config.toml
d_model = 224
activation = "swiglu"
attn_scale = 0.125
warmup_steps = 454
decay_fraction = 0.915
MLP neurons of a small language model. Each row is named by its layer, matrix (gate and up: input weights; down: output weights) and neuron, and shows model dimensions 80-207. Each number is 128 + 24 x the weight over its row's rms, rounded and kept within 0 to 255. Numbers have three digits each. A neuron's up and down rows have the sign that makes its largest values positive.
After each neuron's rows, "fires in" lists the words (lower case) most often at its 100 highest values on Wikipedia text that the model never trained on.

L6.gate107:116145113155169114149161142090146148192107130068123073080128158116117138141122125130109124163149098112154138151128089114138152106136113165077090167105103084131169129168148127124180144134127116188165124123123088158124123141135124125087147152123123108142122181138073121141111145111103153114114124175104167139113121117130121121149119126120127092116107156153148165158143113142139120154150
L6.up107:115156127113122134157156113128147122125178126136119133127144186152174134139143143130129140095110104095092121134127136126149143090180167099157147105123188131158115116154120140116157095114134087164134144104112105116128163133145139096143122107147120108144127138092129149113152162081107129123136140124130100141099123110145116114142128148138132111166100168130103078106127111135085150167136
L6.down107:142144122139106139105151143129110111060133153105171121131099139120182154112118117165126136128144161143143122090144145104132122117122121122099153165110125145125128147094147128110120113119108131086094173162092118149122122102161105165149132138145143126175133153132131127095102090149103088169122136145101103155120141123162125126091130173104108118096148136152148113131154113111131104117057
fires in: "of", "isbn"

L4.gate422:099119189131138140110129129137076169124142128146136116132123138127104200138080161174101149120099128112112115160140147111111081121144136105135125096127174133134139116120108138089122133123147119107114102166122137099099154124128130173135116152100141145108186123100132146120133121133127100188093125163120100116128117181138165147112114161126111133127123142125108085117123104117118150126139
L4.up422:106099139106152141133133136192092117160145124166121104093134140121131135129118136137113120104140138102163152121126157126125118138177152148131126159103146127116138105143123128187119132123111066074119098127114090109146152106106130129139120155093179134116163147129114148134107137124137081151095111128143131128083107144155128147125099155151137167129152112179128188106156143149164173106144
L4.down422:117136156153112132151123127154120156124156166158117145125167110141117107149091128156138091128129140089152125104107139119092114180161127110111115159123132113140139150138137132164105135114100122087120137145099149111168150134155092142114116147108126165126118127073130111125179123145116152087105155118159112140053118162111173166113136134145157128118141151149111121112128106164119163124154
fires in: "the", "who", "that", "don", "which"

L6.gate554:101111123170156151130142114108150123117152092111132158148113093132098130145122129112128123138144164109149107144119100090081113092154127131135164106161081181104173148113134106118143150136100124147128171118139087125122143138118105131108150128116114155113122130136110105102174115144105065107126138168116107073121156128149154162112134129123149116126137151126162119092143135095114123119112
L6.up554:123125126164124104152131158130130189119107111209151110168122101078124141133138101124159121153136134103103120134125131124116109086124145118140125103118146124111121156142120128097176160121122115163153143133112086141109104157123111139134114172097163119152169120150109084161114102121076131163149123148140150153130120144171141133092121120100120137143140147141123096122128135129111118173114
L6.down554:120105125168148153119124092115103115158132098125108164136126109141137112130110129133114130132107125087137141139145111089106100113154092073110132137154089111113127121109137087135097086143113100154112101140153138094151140134089119123140125111130111141102112095166094152120120084117134152120111103109136088137165165186128152121145106166142139107150109103147139131122122093109161142090158
fires in: "s", "the", "his", "her", "important", "its"

L6.gate199:132125143091158112172115119126135120154124113136103151185147125135145112121109167122179103125122134123155141115079127151111128143167099154118147108126123149138108121088105156159103103130113141134108144145119091121097103145104136110155113140125173159139120162125104114100173153106132108116150106092140150095153107143081143097120087177115186141107123147129109165152162129162161124143154
L6.up199:164127124090161137161145137104121112081110104146118146153145134111163106113101169126128141151114129122130123093106108140140141147157135182132155130152123142143127082146137126152108127094133166147146139141115124138110096131143134148153140137112138142107086191110154105135146161087129132132174125118130197090168111109129135118122146156131162124103101149117139126110172146173115115148170
L6.down199:137123133106129138109135100115127135090108116115140103142072124086146134135166104124116139125094125119116098105186082131135123102109152147101105126116127115145157108112176137141116140110148156172152139103138093135155166103135111144163134118109117126143139129121138157121089090160124110156140151160143141160137142097139141124131116102107065102076098129125161090133140124118064102132108
fires in: "of", "for", "last", "first"

L6.gate770:093135124118129104132128145135148110101161118138098142134115159118115132126082181120143120183158151127152136101120096166145145192102133120108116126101091125122159148091151143157138150175160163103132133121125106129166178129144121112111140111085157150077116126107116125101122109145108112105123133142111203137116162112107140112151128156136166117112129128088165155162127110131177080078155
L6.up770:141121149138123122128121134131169087126154090131095126109148134147074104108124142122171117168123142146125178133086106162130180174112154127116121164132119139113120134142118118126104121136131159105105103117125139166177181112136148148138153075085115155119140130155126151133110120103108174093143146134108150119111140123091152152143113142131149135112113135110106113138145148110149111120148
L6.down770:148142147139142148117134112085187164145132097100127123123145132164121127150143138106095137079153137140108142124137147113130149139119116148113156153088145091099128153169131113120124145126093098171140137088149158144116168120100164189123146157170137113161103150146148139142122144144125177131123113106125105172114124164087109149135136135130144127134086133128091148095129150139139160152119
fires in: "of"

L4.gate248:101148167135161131089107132125120113061129080135164126145134121121115143131103141181176107146123126072084117178139162087146158125146072126125136092151120141142124137087064135119130122118098117130123142140121135157095133135145130144105152130117138106157094113123136104105107081117142152130142108136103149119106139078150149133148103147130169119165125117108130117162152123134135144134120
L4.up248:083123139133125137129142092125135119115120063105111116107117095125102194126156109131145133152145118122115125150121157119155136099104122112128149094152126162099129107138133127116089120116087102099127166159186161168115124179148138184135166117093106112134114154175140147105097162084050158111138128099119120148126095123182155117138159145118141125125123095113134109093140155151131089131130
L4.down248:127128176147147140111142156118115147134123134103106164118103150102082102117168105138106134117087137127131128098088144145091166133114107084116132117178133164074093102122146152098110115107113129118113114139146115105128110102150132117137147081115103099123149147129135112130133147161136168155142142084132143097184143121123129177137114154127124126089138133136087091095125114121088116131155
fires in: "by", "also", "as", "to"

L4.gate721:122077100158123143064178128125127141136127088128087142147112172153143127072146152153113135096128145136149150143121116131095142111108145102087125104107140155103129095138120113168118138081111151089098162143171120153153132139142131176150159100117100120133159099066114148146147114155124111094155151122138118132161128128086116094086127141105168121118092099149155158125141093163172137134122
L4.up721:118124117135113133124097154184112153123090091141111129119113121127143111145134168118142154116084168145126122151106129145112162135112110082137104150114161105128150110120121134115147084102121149125120122151131165142102133167125140134125137158139149128128119165157190067131144139104100064136145171107202085161169156096116171114129130165148139124132137136159128108129135082131135132143133
L4.down721:145181129107149137153146124113078108156160134135138135124145126114122115069104123131084128112153094140157115147125198081179125104149168115138155132166073135112102124141114126137116143122119123146099124121142106121139121102098123127112137152108123142140066145129090129124115136149145125148133105129132123156096117160076140081175126121099110135098140114127101101137155171113111114089150
fires in: "at"

L4.gate273:098139114115131126143100135138113144115147144103145105151086095092106089130108091147144183126100124118185172123152138140160074130161093118185100082115098116137133155126132127117129089119127108162123115140149124093144175160112147111105107158097125093092189119122143119127122095129145101159137098131148079142121134116092123150128113162123131102178119121199118098126130133144124116166132
L4.up273:125137144142109125140128100139106100129105107108103129154113106133140087115145149177105119133144145150108135096118153131121146096155144117126166100127124074101161146131155099097101153131123130093145136099140097198157158143121133104131108096128097086101151118150094176144122109137100121178148135107110160143084124115142106119111135149180137141105107110115130149139112122136125164134141
L4.down273:161131162151142111154117088116123150141105143072102144155136150144138093146124135143126140122121144115146133134112113094103167089129182140107153136141120115121148145140138112134116140163130116135135103120074145117113132158123141113119144132119143141136128118108027123125158116177122095119131146115149162118146072155168090117141063118152133124101129121138115141109096140124145099124093
fires in: "which", "who", "may", "would", "it"

L4.gate229:108143158099151147168142098103137115157101131141169139141096123108118145106103084168107140092107104131143133171105130147124160117138126112167134094148149126114121089144137149114151089176140080102167151137172111087164131131100176125126126094133171090133148127135130137134133148114154171138119136141137097115114110133094119104149119126144122123116125083123136154146136139143128132152066
L4.up229:120121143137146131169146151165138109179155160144156148197133139179102131092108155122107136098136127128169116123134089115128157158094116125134111142089155142150166111138166153145128124104144099114148117124150155144133148131145105164115101102094111140096147123195108153180178138141154123129133157143147099165107125124085142138139081185134156149151124105118179186165130082114115167127109
L4.down229:104146160090137103154086121155117123092112147183184119127151116132106105132107100122120134134094155165135133157116152153102132124058151103177153191146164116105121109174161134156108178105148129103129133112183115122164161160118108139147154118142124102081148143140156126122128130153156134119115141126103108113128091151153135129106143138125103110117156087122116155110147124142116168103082
fires in: "she", "as", "no", "we", "what"

L6.gate785:116128157165118099153049110149092120156123110115157096156139120129127148161160144139093088092156153143138156157076124135148131135152134102132131168085083156121158147117148077107094142119142106098136160150118144130119149128150156176119139113119135121085122151105172114052061142157129107134139152104138095123089127112138133129092156164113093111144142165100110136095131105133106090121094
L6.up785:127151168159134139157129159133130137140152125153141073129134100143122143143169112165121136134122142148120141129152139166168161078119110128149124132155154112131165133125082076119139126183152118110116106141168152118147128156116143143101086132127078122077104163125159140118101129131141177109125112124133102125126119105119135126067115164092105113147121123091100111154151112142133112088100
L6.down785:151196103141149169147159101118153126123092144122093142122130105153101115162102106122104123139125114111157106164107125125148122125144103133101119132132117163135130121129112122151092116142121112157088130093141125137085129137178112156103133130175153142103111132127136168104082098141138159163113101121175141151149117152111148113116111111141142108096125140142131114148055092117140137115115
fires in: "who", "they", "he", "we"

L4.gate605:161150113166124121091187133170125145136137143118133218100119172110117128133137155159177112108147118114179156118127135112092088132179133104126105128124165136111145108113138126153141147182113142108117095143162136106098129117106139140156165127166138136130155151172114148162133147090132122101144131108158144138144116168112120106121127136112091096153117151190083106123136100146147120160096
L4.up605:118107062117135135105114187167128112106164126112119163121091176114146123156129142152159119106080089132121117138120115132113112152160126139137113116118124155123094104140123103136118140121156106090125173154129131133130137118147152139175161150145169139100132136149139164134116132076081131064103129101130137091100102135143107181157113163104088156152153116147117120137127095124147127103081
L4.down605:135155115148102135147107128103113101153129142107119150140141128146134125163130141141136158133122130117106123106160121140108145164108121105112166148117154149161129131099145112199081127061167122097165117126100126155147155126169095136136176154131140125104153137091111175136138128114126098152114124127107118162131112135142128091150138120115121075148094124086087146103164111097127149114124
fires in: "and", "age", "elected"

L4.gate185:143121100098124130131129130159086105130134107145157143138066113139113121101139167120125129142139104154107099093086116119159143109169093164097117148170141161163119097152121094154103138096105121134098116090110086098150153184120147121112122141155132145135147091156107166125171145126110092116127140178125143128145131110109135129102117133124121122123159155107117172156138102131133135066143
L4.up185:131105125114149121078070102121122102087139126116150118138129159129068100144136139125152089104153135144109129097156112116112195114156094124113131147126145150137159110160107138142125118095094137120082128122154102070168131132032154085104106109150177146159110101150139137127126133100140126113152118164123126109154153161133119168148110143129105108118129134153122131140139083159142178115143
L4.down185:139128100101142114108173156127139129169108103151146133132145108169130135113133095118111053140159128152152076168120145123174134082144135148146148096102155143116128091166120128144140146168102118116169096155073101146129125156124150127132122139162166160126124112141119110102142158133153166178144101151133129121131130162157148129105152094139132117140125109145107151112147101125104119113128
fires in: "by", "including", "include", "with"

L4.gate379:121141145093110145137139119108142140144119123164087093095151101110108101129097110147114106136150118180122185123103135160113124133117105118117141192077131154134117129156156112109118103102112089144161119111128163176130134141119140158127113105081120131149134129148164145160161148156093157092174125109116122115103156111106209157129151132110133113128081098094141142154131122113052117128096
L4.up379:101149106126118121126112117136073118168164151147116141131089116100171130156104096201113137167111115143144108106154137161126106103082131138163156124127092136159144089166131143111154115138142088121114081111144123186145143140124136123059125155154149094109120120118169142140140154129187107155103114105121141131104094138160159158085114140131104107091084138147123134110166122085108112165116
L4.down379:164072132200101132134148137087129118111099137143110122138100101150108115150135152116171132123139066085116136108148149088089097111131167106091113128119180130066126131138128104099139144138128136115115135101167135103106085106140080107133091130141068111106140114186121163147116139142125123115138148104128108148135097129122103139102120136151160128131156139142154108140129104155165127102092
fires in: "1", "2", "4", "5", "no"

L4.gate558:105133087099163143089105109147133112144118110113115144140137162122105118146169158107116134115110146155155136094143118127153098139128135143142115121091131062124155155131137137116107119112107112113145124125140105146144119187112135106144136146144128100094137150098136118083115099121087096092154104123094160113104152094119089119153137138115163178168178155069116159125160103120171133075156
L4.up558:126138130137132123147156147146141129127089110129094145086115116130082147149076149131139138163141140136125119118138088120134098148125169124107090137107145102130129143144092128108104143151194121137102098131124142090127167103172100157109147140141119123099132103167118145117131133103094130120084180111134097158131098142111152130095108091139119125111126106127133107089115153142134149168140
L4.down558:096125140132150118131138122114117120139162115145161152131113109141120133115120140118070139144147121146118144070127117114153147159099124128093114095142128161139094126120126119133137135152151113094162114148123118117160151121163105090104074107130121098113119108115119180155115147126085101138101096110138123148154162149144135106141093114144120125071124144082104155147125118113150131113158
fires in: "of"

L4.gate472:163135147140126087137140106130142139065152169126108181110157143096159127094113171164109131129105115057126105121139134132105141104130088136144138140149140137150145108117154115099145163148101143117140129130127133113116106136092146119073124122127091167143152141154098146136116113097119103126150162144140126177132108146162094144102138116135151139102140116108171126143115144113105085145120
L4.up472:134134128143098144132156102121107100159133176139153092156151156114125114161143100145142121080105087125181131126155107148138075136134132115100140135160160159117162122118143136099149143087091131094100104139119118139088135118124127150135112127125123158145125103154121164092094151151161171118087085067153139140148137138084141137150139140146097111157097112124128138139095116157143137151104
L4.down472:137101120131150182144103103137156123137141119142098130131108152155150177084137127131133114161151136102142098125143133124102131100133101143135114109104106132122124121135150131152198132132128125110173101143147126072121127112118167123098134149048172169116158113108108137153132164114114121153120134159125098140151155096160133159129124087117165116132150120100126120163121151140163124147149
fires in: "was", "and"

L4.gate891:133121150092155163125091121135127149140161114172114157193141144137096116137141137135113145091101131125162099169154140136100102154145085102126106111149116153147151137158116112105129126089147132135145146138132132137131204120115144130092139106123121140112112129090132124109139152075128112114161148116147111132106124109150135138149152109083169190138088130161162096102138158138124139187129
L4.up891:096148135094136123107136135109131149084126149147115139122170084083133145137167149127148156121121124123165104140143126098126133111128119123123118125109167132126088154122094132129097144098129208151129127151086112156118136091150081121134172106125118178120098087132145179115110127158158139144134162110184135141121123107151138159129129129184123154130117122139120118116152121114135092113141
L4.down891:129127152076141154096080110098151139148160147122117155110107138149116135100132157156135138112122114104151096176149167117108151098132137131096165133118188144142099128119148175110173139100134115136183123164173104121151161118137121086082142096096129120123111095106109135116156111114150111167138148087141123131111105147174155149111131119121131139100117135147134109127143140156121096120123
fires in: "at", "in", "opposition", "during"

L4.gate315:126131073096148117185144108143156107092122141088152128184115170135168118133140139142108151161077114106104087104113139143104118094141136118170117122150127123159104108123144108087143141153120152131116103149130113108127059129120155137096130104139111106193152165158123113149126134128110107118117132155150172175135144109089129133153158129115127137125118131087177130125110072108068132125124
L4.up315:131126103138102142162121128162165182127192129160133133109120125158151121164154141161096144168127140104116155121112121120084103135075142140131088133114138122123091109102114072160122128153140136111095126177110123113152074136093149161127122154118111141194164157125114135142070156151132112124095122160133171118104140126085108121136152155152125114129127128141093129108124156114127128127102
L4.down315:116146133138134150130125086109115115159151099130149113166150162114153127136127160117171130152120154137102126129088125124117129136123121153143140132165164131166130129134160121084125141097135152122153118125091125116117151139151133131096110111146102085148094152146165116116189100138112162127122180135168167114105110142159168145170126141129176130145132138145169165136126116096103194134128
fires in: "as", "and", "also", "became"

L4.gate661:106125154179162154148127146168043135118118144087108093129114138134144138123118157128139103124150101121107127088144156111149098120145108150150079105145120146116164162121106115135096095129153117138158107117121105136168139135162115153057129142152119120098134119125108144095130116156140139138100104135122149100137132122121108157082097121133141135155114154095119102114091089089113137114106
L4.up661:137145131161143145125106119164127089142150124100095121164100146147133138104143102084145064160158099122096119127123138166103151057163128094138148145158065128164166113155157140130107113119121128143144074136164138125123129109124116123114111123127082125141126169146145109132141122142117118139131128133097077142171169120174099088119095125114177128144128124125160118143146082136077134135132
L4.down661:174100101140114170134140110069167098116118114116125148095124141098113119134108170153133121153093151159162153166111096131130133102107172125134138128117153170167103098136153116126157143089159152117154108155104151107120134084135174132123104142106120139115104129145139144149143123127115126084136108125091124150095109128113148114126161138121152130110141103140136117150149147166165120111120
fires in: "who", "he", "they", "her", "she", "patients"

L4.gate336:088115149132143134134108133158099118133102121147125161137111171116117181137156189137142119090100129115141146090087114110139103110111143108088144135134115106151147141145083130116112169085081154129122136105116144129097146169137150131087158137088090106137173119131157121086061137113136141131141107110159102110146134124097128115139114124083138166153101178136129114150093124132148104115102
L4.up336:095149137131139120116071144119141138110164137112072158101122096111112094131141161116106127135093133158141162203149127157139122089101118192139137092152124170131130105158141130150156197133156142141171130152160157145115126126175099132122171119120122114126106115128091101113163125104085145103114137106128155185077142102166120158153150148154113116100132097103137139108123106156137103108134
L4.down336:113178136153136116148123167167121121168100159102079135155082137147122147132188114136075123082076155152165122108128130128119135095135104162089121124139123120121114121116103144084145135107136143099141138103129135122125144083100126139108152130092123104129119145158098119144102154121106138118114098140115166151106124102139127063135158181103131108147106153127083114101088136155144123113139
fires in: "and", "at"

L4.gate440:118111117127140141136136126091141120149107142158124149141097103116152138118150095119122159098127155090126117117106166122120099156150161095148159140105157130114102116128084154122119139179106082114141095132155137129125137106085108120145188149086168099174138126196104161147125140111116129117136128109107161115147117115119179132142121154125198089106132104111120122109141175155127112133106
L4.up440:102149157132153117122112115115158116123173102101124119124110141126107148082145155115098185147103140103144087121194104110150139133123121134180119114135111160126119138128128122143142133130119137111155132167096123140115197123140111137128150087114113119116155120129180134109143163155150139183172085117103106103137118134130134133139112158145146108106076140120150141126158104134127124133089
L4.down440:096125134122100128130152121153146140154126130132165145158113141154153083135106116139148132079104108163151092140088153137100143121152115136158136119179116105099114119112181104136143154132122104151136161169126118190103150183092098107116137153108130126111161124150111113153133161152145135141140158113154172180135144117073143153130144129164156125141116127132127131122135115150114119145126
fires in: "as", "place"

L6.gate582:107109132137175112156149108162156091135143086116131110133137154143159077084135126133101139132157118139117114105087108123149150112131119155090097141114139178150125136115132140131157147106141110128120149149138095160099151139129167083110129093128120158120143136124084110089189123140132110064140140150100163136125140133114122083161158103128157148129130140124106131139158134117094108072163
L6.up582:117122122157154107160137118133161103078164147135128134109110134141140138118137173078143133120120111136097090114149126111104124062131130158108088165101144177126092128126143136137117100115108112177147141139151094156120099152144147075107142137134146148155099136117151124101117110111131078110144114132127121103139145133130158127100114135132154138152093129116121112079155136144130083123123
L6.down582:130138133133075117113111155130119139108118156130104144131110120121117167118153114108115121158138135114123133173127108130143130130121133089126123129170128096106125111126138121118100122131154127100135116155106138126145133129125136126125136139115131131128118111131123133139108103107121159149127100133138120157108125147122130102126129130108131112138137128158138132111121090125119127137145
fires in: "with", "the", "include", "from", "s"

L6.gate733:108148153149104128093082108136128160114132136123106110076127137105150093109128148183141130115100153157113123143082159140098125167128126131152130104155103194087131077120108140120131162122153145165156158164105106129120138146141142159113162086153188122118100117183123128102099149117132123128158142078080144167096111122101147123124148133125172099149141133129108123095110134092120141124111
L6.up733:130098113104138133080083134104160126126145137130158135142115115124131066105173169128159129150079102105167123185135117134148155118148156146155145143166142168097139147148115100111145078152136163160118113139161134156113076162149120133149115083145122138080141121147122134149135158117160149161148135131127122138161112129168135119110137154086121164132107107123128091131129119157105104116121
L6.down733:147119124141139157125109126153109154147149090183163142102184166074117112126162094082146141139107142132122140088126146117131152138164117135101150148087152151101124158133101111121151174136150159095071152153156126096137110081117172137128145122113142102094113204100135137135135129102110122096129114159145129154164100122122115134106111086135112158090135123131123117176107138106108127124116
fires in: "he", "served", "made"

L4.gate538:142129157098141090138137087117165129081105084110123144135170111138101094107158110123115125147119135142121165115082163149126117116104126084156150103118110144133128113113124129103137132100117147104113160136138125138118121149100132167137139116146151156141107172123136123096114094093077089065150064169130132144150181144096158133153116104130151135169179111108163159129091121120101105120121
L4.up538:105105142160150127118177118089167158101132095134140099125132120126108148083104169160167113128094128125113086150159128123136154144160138175162128096130178181136121118140090128106149118119131102142160132148133146119127117164106159177124138124112103126131150139147122128155110150127154126148153118144131165127120105141135150113121134148123130110111120088066097076142098161116157109136142
L4.down538:112203125111107124103119150118120162137128126103103126134112142146116153140154137116100155123120143138137142117144086120086125193103113106142110132161080147107110114119154138119109144101096147154128140158069133140129152055139181129109145126114132127135107165131129109153123111157146117131117109095131121090149135123131129159158150115094124111132139146106126125147132127100115128108111
fires in: "has", "by", "also", "later"

L6.gate798:138140119113127097118172134106122109164078146145129124146123106141113149100115139138099199161150124163104116125115074085105127098168089115154136107139165177181146147092146141098090155145168130151135084114142139120128141120090142145119118108125074135108151158117112140132163149079159129118104156126138152108112131169149131137107098080117127126095115102101198112152122115153156142132144
L6.up798:116137172099119113131116150067092104082144129085142095136109125138170116139139156092157147134143122086115104084106112112150072145132103123107134154109135115109169086153138171115144119137110104120148184169135115136102101174096148111106134170078087120149099138129088094087152136124135090147124108093159132134134157136093120133130130122159164136152139144136156159128097077110137102098128
L6.down798:125126121151097144134149114124154117155115090141142115112149131128124122166160120110106101088117128129127106142151110132146102067127113170149113096137126109130147154101137115076163174149132130103146131147109155081102142075106121134117102184163147158141128180125140114139191149139160072087130108161126160113100141168193128115153158114094117118103137136088138118102128124110126121116103
fires in: "was", "building", "it", "lake", "platform", "west"

L4.gate622:140137141117145128173104164113131108142151159108156130116145155116107132165100138137149115101090144164111115150134141055108095088153109128152134160156151105128134110119132137167144123113091130125156100109117127138099149099136095135105094142145102137093139126095158117116128147090113145123082107146145126087122112091198086133108099121147131084083174112138100122175112084162123112130158
L4.up622:183153170163117115095124114086125151106124136080157126074108114122123111143130155156143126106122124108132099148118190134153129108142107182173135112106111124150129151108105131134136147104122105120154120157099091143117046114084139133133126149153137107161105103161148144143093147161095115125127085154079131109152126154138155188123099173144125086179110100157135156140162133118114105063149
L4.down622:156141122140107151118128111099114123159127124132151061158155145131106103134117144155073123148137113152118141125158136109139101109115132129162144115138144147122145116123126131143149109122110142145148172145087174105111109122157202161131124148123134137132135086143081129108163088141107120131165118143110087139134161124135138140146120143135113146121114079113113126110146146090127130096138
fires in: "by", "1", "on", "was", "her"

L6.gate174:068121147108155095128133141118081098159125142129129180154090152123153154128121131158121181121085139096130128125125144121138109142139089134152113136055161141119134113120103117105145125133166153094092140135114150155121120114120136112088139070137136092148152144139137148086161108118094140105117140135164145150139145125107120139066132140122117096140075130121078098108130127065103127138160
L6.up174:099136113107139140100164138121059128127150151092148152144163143104129164122115095135097140118085117100138096126131166092117108176141077126142139151105148148067140061144163105126148107135116120140117166140114127142113143115103115125102160083124145124149136126142155120117134116144124159100128113149157132119141158102093130140101132112128102093123074130128121087129119124132083139120152
L6.down174:139153137116135156134172143139172120140125147116145104088165106119128125131120088123106113124147150161099125133148149153133110133166154153111127150158094125104162124117156112103118153131123083169141117111108095098115150124161093119134147128132094117109093107133145167119136139142169136140144126114127139173124099105121135099152097141159140174120149109072147122147134131126129163115114
fires in: "by", "as", "to", "during"

L4.gate290:098124119137086105172165118143074101166136109123114141132126112136168144122156118128119161131130103134171163134192144131117158140130101116114163105112109143134167112143094138106083143121158139102141112148172151147123139154169120095095123119099128104122133153108117092101129141129107169126118104133177154167159082146119115134106148122099120173155065099113124116142099111124140155119122
L4.up290:097123185144108178130132184119128106137177111130160168136133141163126132126131118130121151103132146124124129170154112164113125117153146157127128124159175144158118144137122156104145147134113077185127087142119140157121107100141132136114149127144109158120115105135148131159122123165137161096106138098142120173131133115127091171170121152077154114054107098141166090126127142119133145158083
L4.down290:110106119138117137129109122116102115147188104125113106141137095189148142124116088133141130108117137131087119154099115160083157115125103114143106128175194112171164085151132127119119142126096127095135090168183140132091137149104138114138072158152119133167176137123160158135141162147111094144145112099163105116118105155164164131148152127117154121112133141097089160142158131121146126153113
fires in: "who", "he", "and"

L4.gate288:098111152133114130079119143139134158116104133169154147086136186137117135123130124181079159103155085153138094152133133106112141148077108110137106113153167098106128120114078146094152129143119117122118173146153131106144146092112141151140162144112131110089152120151140128102135085130164104101114164141137148135107136118119114152134119120137131148156136088141171116140167116093128132131108
L4.up288:118112160110128158098128118158143159136151162144131135104168179132138127126164115156107171113135068125115105144168108092102117121150165143084145146171164119107094132176111164141152086106114134147107099111147119107149169124093130126112122099135116114092120126161137139146109130140148106125184145090126145188145118116119134135091144131133125140152124115146161100118139088107118145118116
L4.down288:178100146098099150147092113132140124107135139121137104145130157130164169089155144102135110111141092108112146122153070146139112099133117129122174176126126139111090136135128144146158122082151115162119109129137137098108136152116055101115137121155136103128135130145135166162128141134159114151195149118130096117139126177165134116108093136138125096125121176119133107160121119114132140113131
fires in: "in", "during", "by", "before", "april"

L4.gate828:107135141099131145141083121119124128117106156122083102170154116110152089108147113113136064130144124154090131127133170116148093109139092104171109106148125128135143114145090048111141102124132114166148160129116106117130155175144158141111122127091128120149154123139161088119109121143147147164141140123115135108127112125205160152089133120143098118150147127109097110162119151091156139145180
L4.up828:145159188129086145116126094130149122106084130099126146126160136093093140147112127137103111158144159116176065127147142110131125127127132135124097118128094129096155113120136109113154144138117189090124162140124117123135108141098145114118097116117084136137116087131096120099130116124174131142108145175152159146136105168150132097122067143103099140162134129150138158157137089132156116131144
L4.down828:122142113114132104096136100123145123129138093110102118160157113118134143149109126134119130155088111107129147110163120149089137143142125143119133091135122101114094138109126139152103088145118089150124112136105180120125149133112094135138141150146121129113102165180098100116142123130116168150127120121117119138135116104105165103140173114111161125074108164103148112129108140118114174136115
fires in: "was", "21", "1", "22"

L4.gate206:123131113137124137138156120080107094182131170134139151116115126092135079096124094115114120131092109121128155150147157142125144074145127136148150132147103178124088140169131132058129148151122083142141119127161096104162128134118114144099139128139133093106117151125134123131162130145137093133129133161111134124123148133143167119093130099122128117078091160149154121103154124164130123147111
L4.up206:086152122118096122131101165145124162150148157167143122104131122076150170129106096106137111167122142164131189137151149140143123101134095132151154088122105152116126162116122111121144123185136105133143159087133109127170128124118122147071165136147118128098120113108151126107131067137120146123101125126134126127152123120136131117121131130136180137134097127159126126107133128125128114105105
L4.down206:140111138137147128122158090109145137117170131134137131127102115101116060115139093143120120092136140108111121133096111137116162120167107132123130165161121111164086167135147128134181140106118134095115104137149116116139100093115169146123151123134117074120134112137140120154147145127137090126156152135088135145104124125165125135129160107159126170077086142140146115115136124136105138122184
fires in: "her", "it", "there", "his"

L4.gate361:083141140128154159098129156113110119148166109156076143133153151144087128098123130124136121126083118119123140104132126124162108135138097129132159161114164131125076169133137155118077080082132109152119113108167147145110121124142157139122135063097127127144109133125111123150136163105103094090168086122106127087128095120130157125135134138111088125101150145139123115116139142128175128130112
L4.up361:108141178136135135099094120165094076141122129133082157165133123173132093141092126166169145117115115097157148093153126136121167121110094125095123130150146139115137147144123180063131127119151126119124113105129144164114151128167138156159108073132137112104103125117124146133173139131118104123136126130103115148079125116163114127087109124114078131132138121131136114149118115112107107123099
L4.down361:154134159145115103127144110097127082111101101109150121099134099148100121171161157130142170126138069119105128130148126128109129151100143148125121164129119159135120106146117171111110117135146091127176127141096142129137151101120137138127118147107113127131099141151156142127124162137115140134108167134128121139120138143162112145156101091095134143088155135123123092118138107132095124175086
fires in: "1", "3", "2", "4"

L4.gate335:149114176104145101135119143146098114132141142149138157098075142104150121111112147167101134116121092132116115115140154158126093108103141110127105126120089133159122163082159108130152127123170106127105113126103084171166109151196096100115134132142121133103108153098112153112133122161143095128121150168146140117122137121138083113126079119150132103142114098125114180125122086147115096093124
L4.up335:137098156128086146142157087131092128149105141100129158105125110126121091166114114114153166111144126146131129125113115140148102134157144115091110174061136104141108121140114164139138124102110087098123083119079167144130149156102136113131126164128137137142172092117130128078115155160140119156121141126154132130093092140087128151118126108119128125100122172163086145129120159138140133139148
L4.down335:155139141103151118111124118094096136146149203130086159115100121138123121108120153098140142101148142149130108123141150113123118194145082107113137108105139140156101175169131101145106108126133120152152134124106122143139125189110122096152120118122195096112152161106097147113138196173137134128156144141121112151157116074143121150140142125136113095177145140117125151134123098117108082145104
fires in: "and", "aerospace", "who", "january", "headquarters"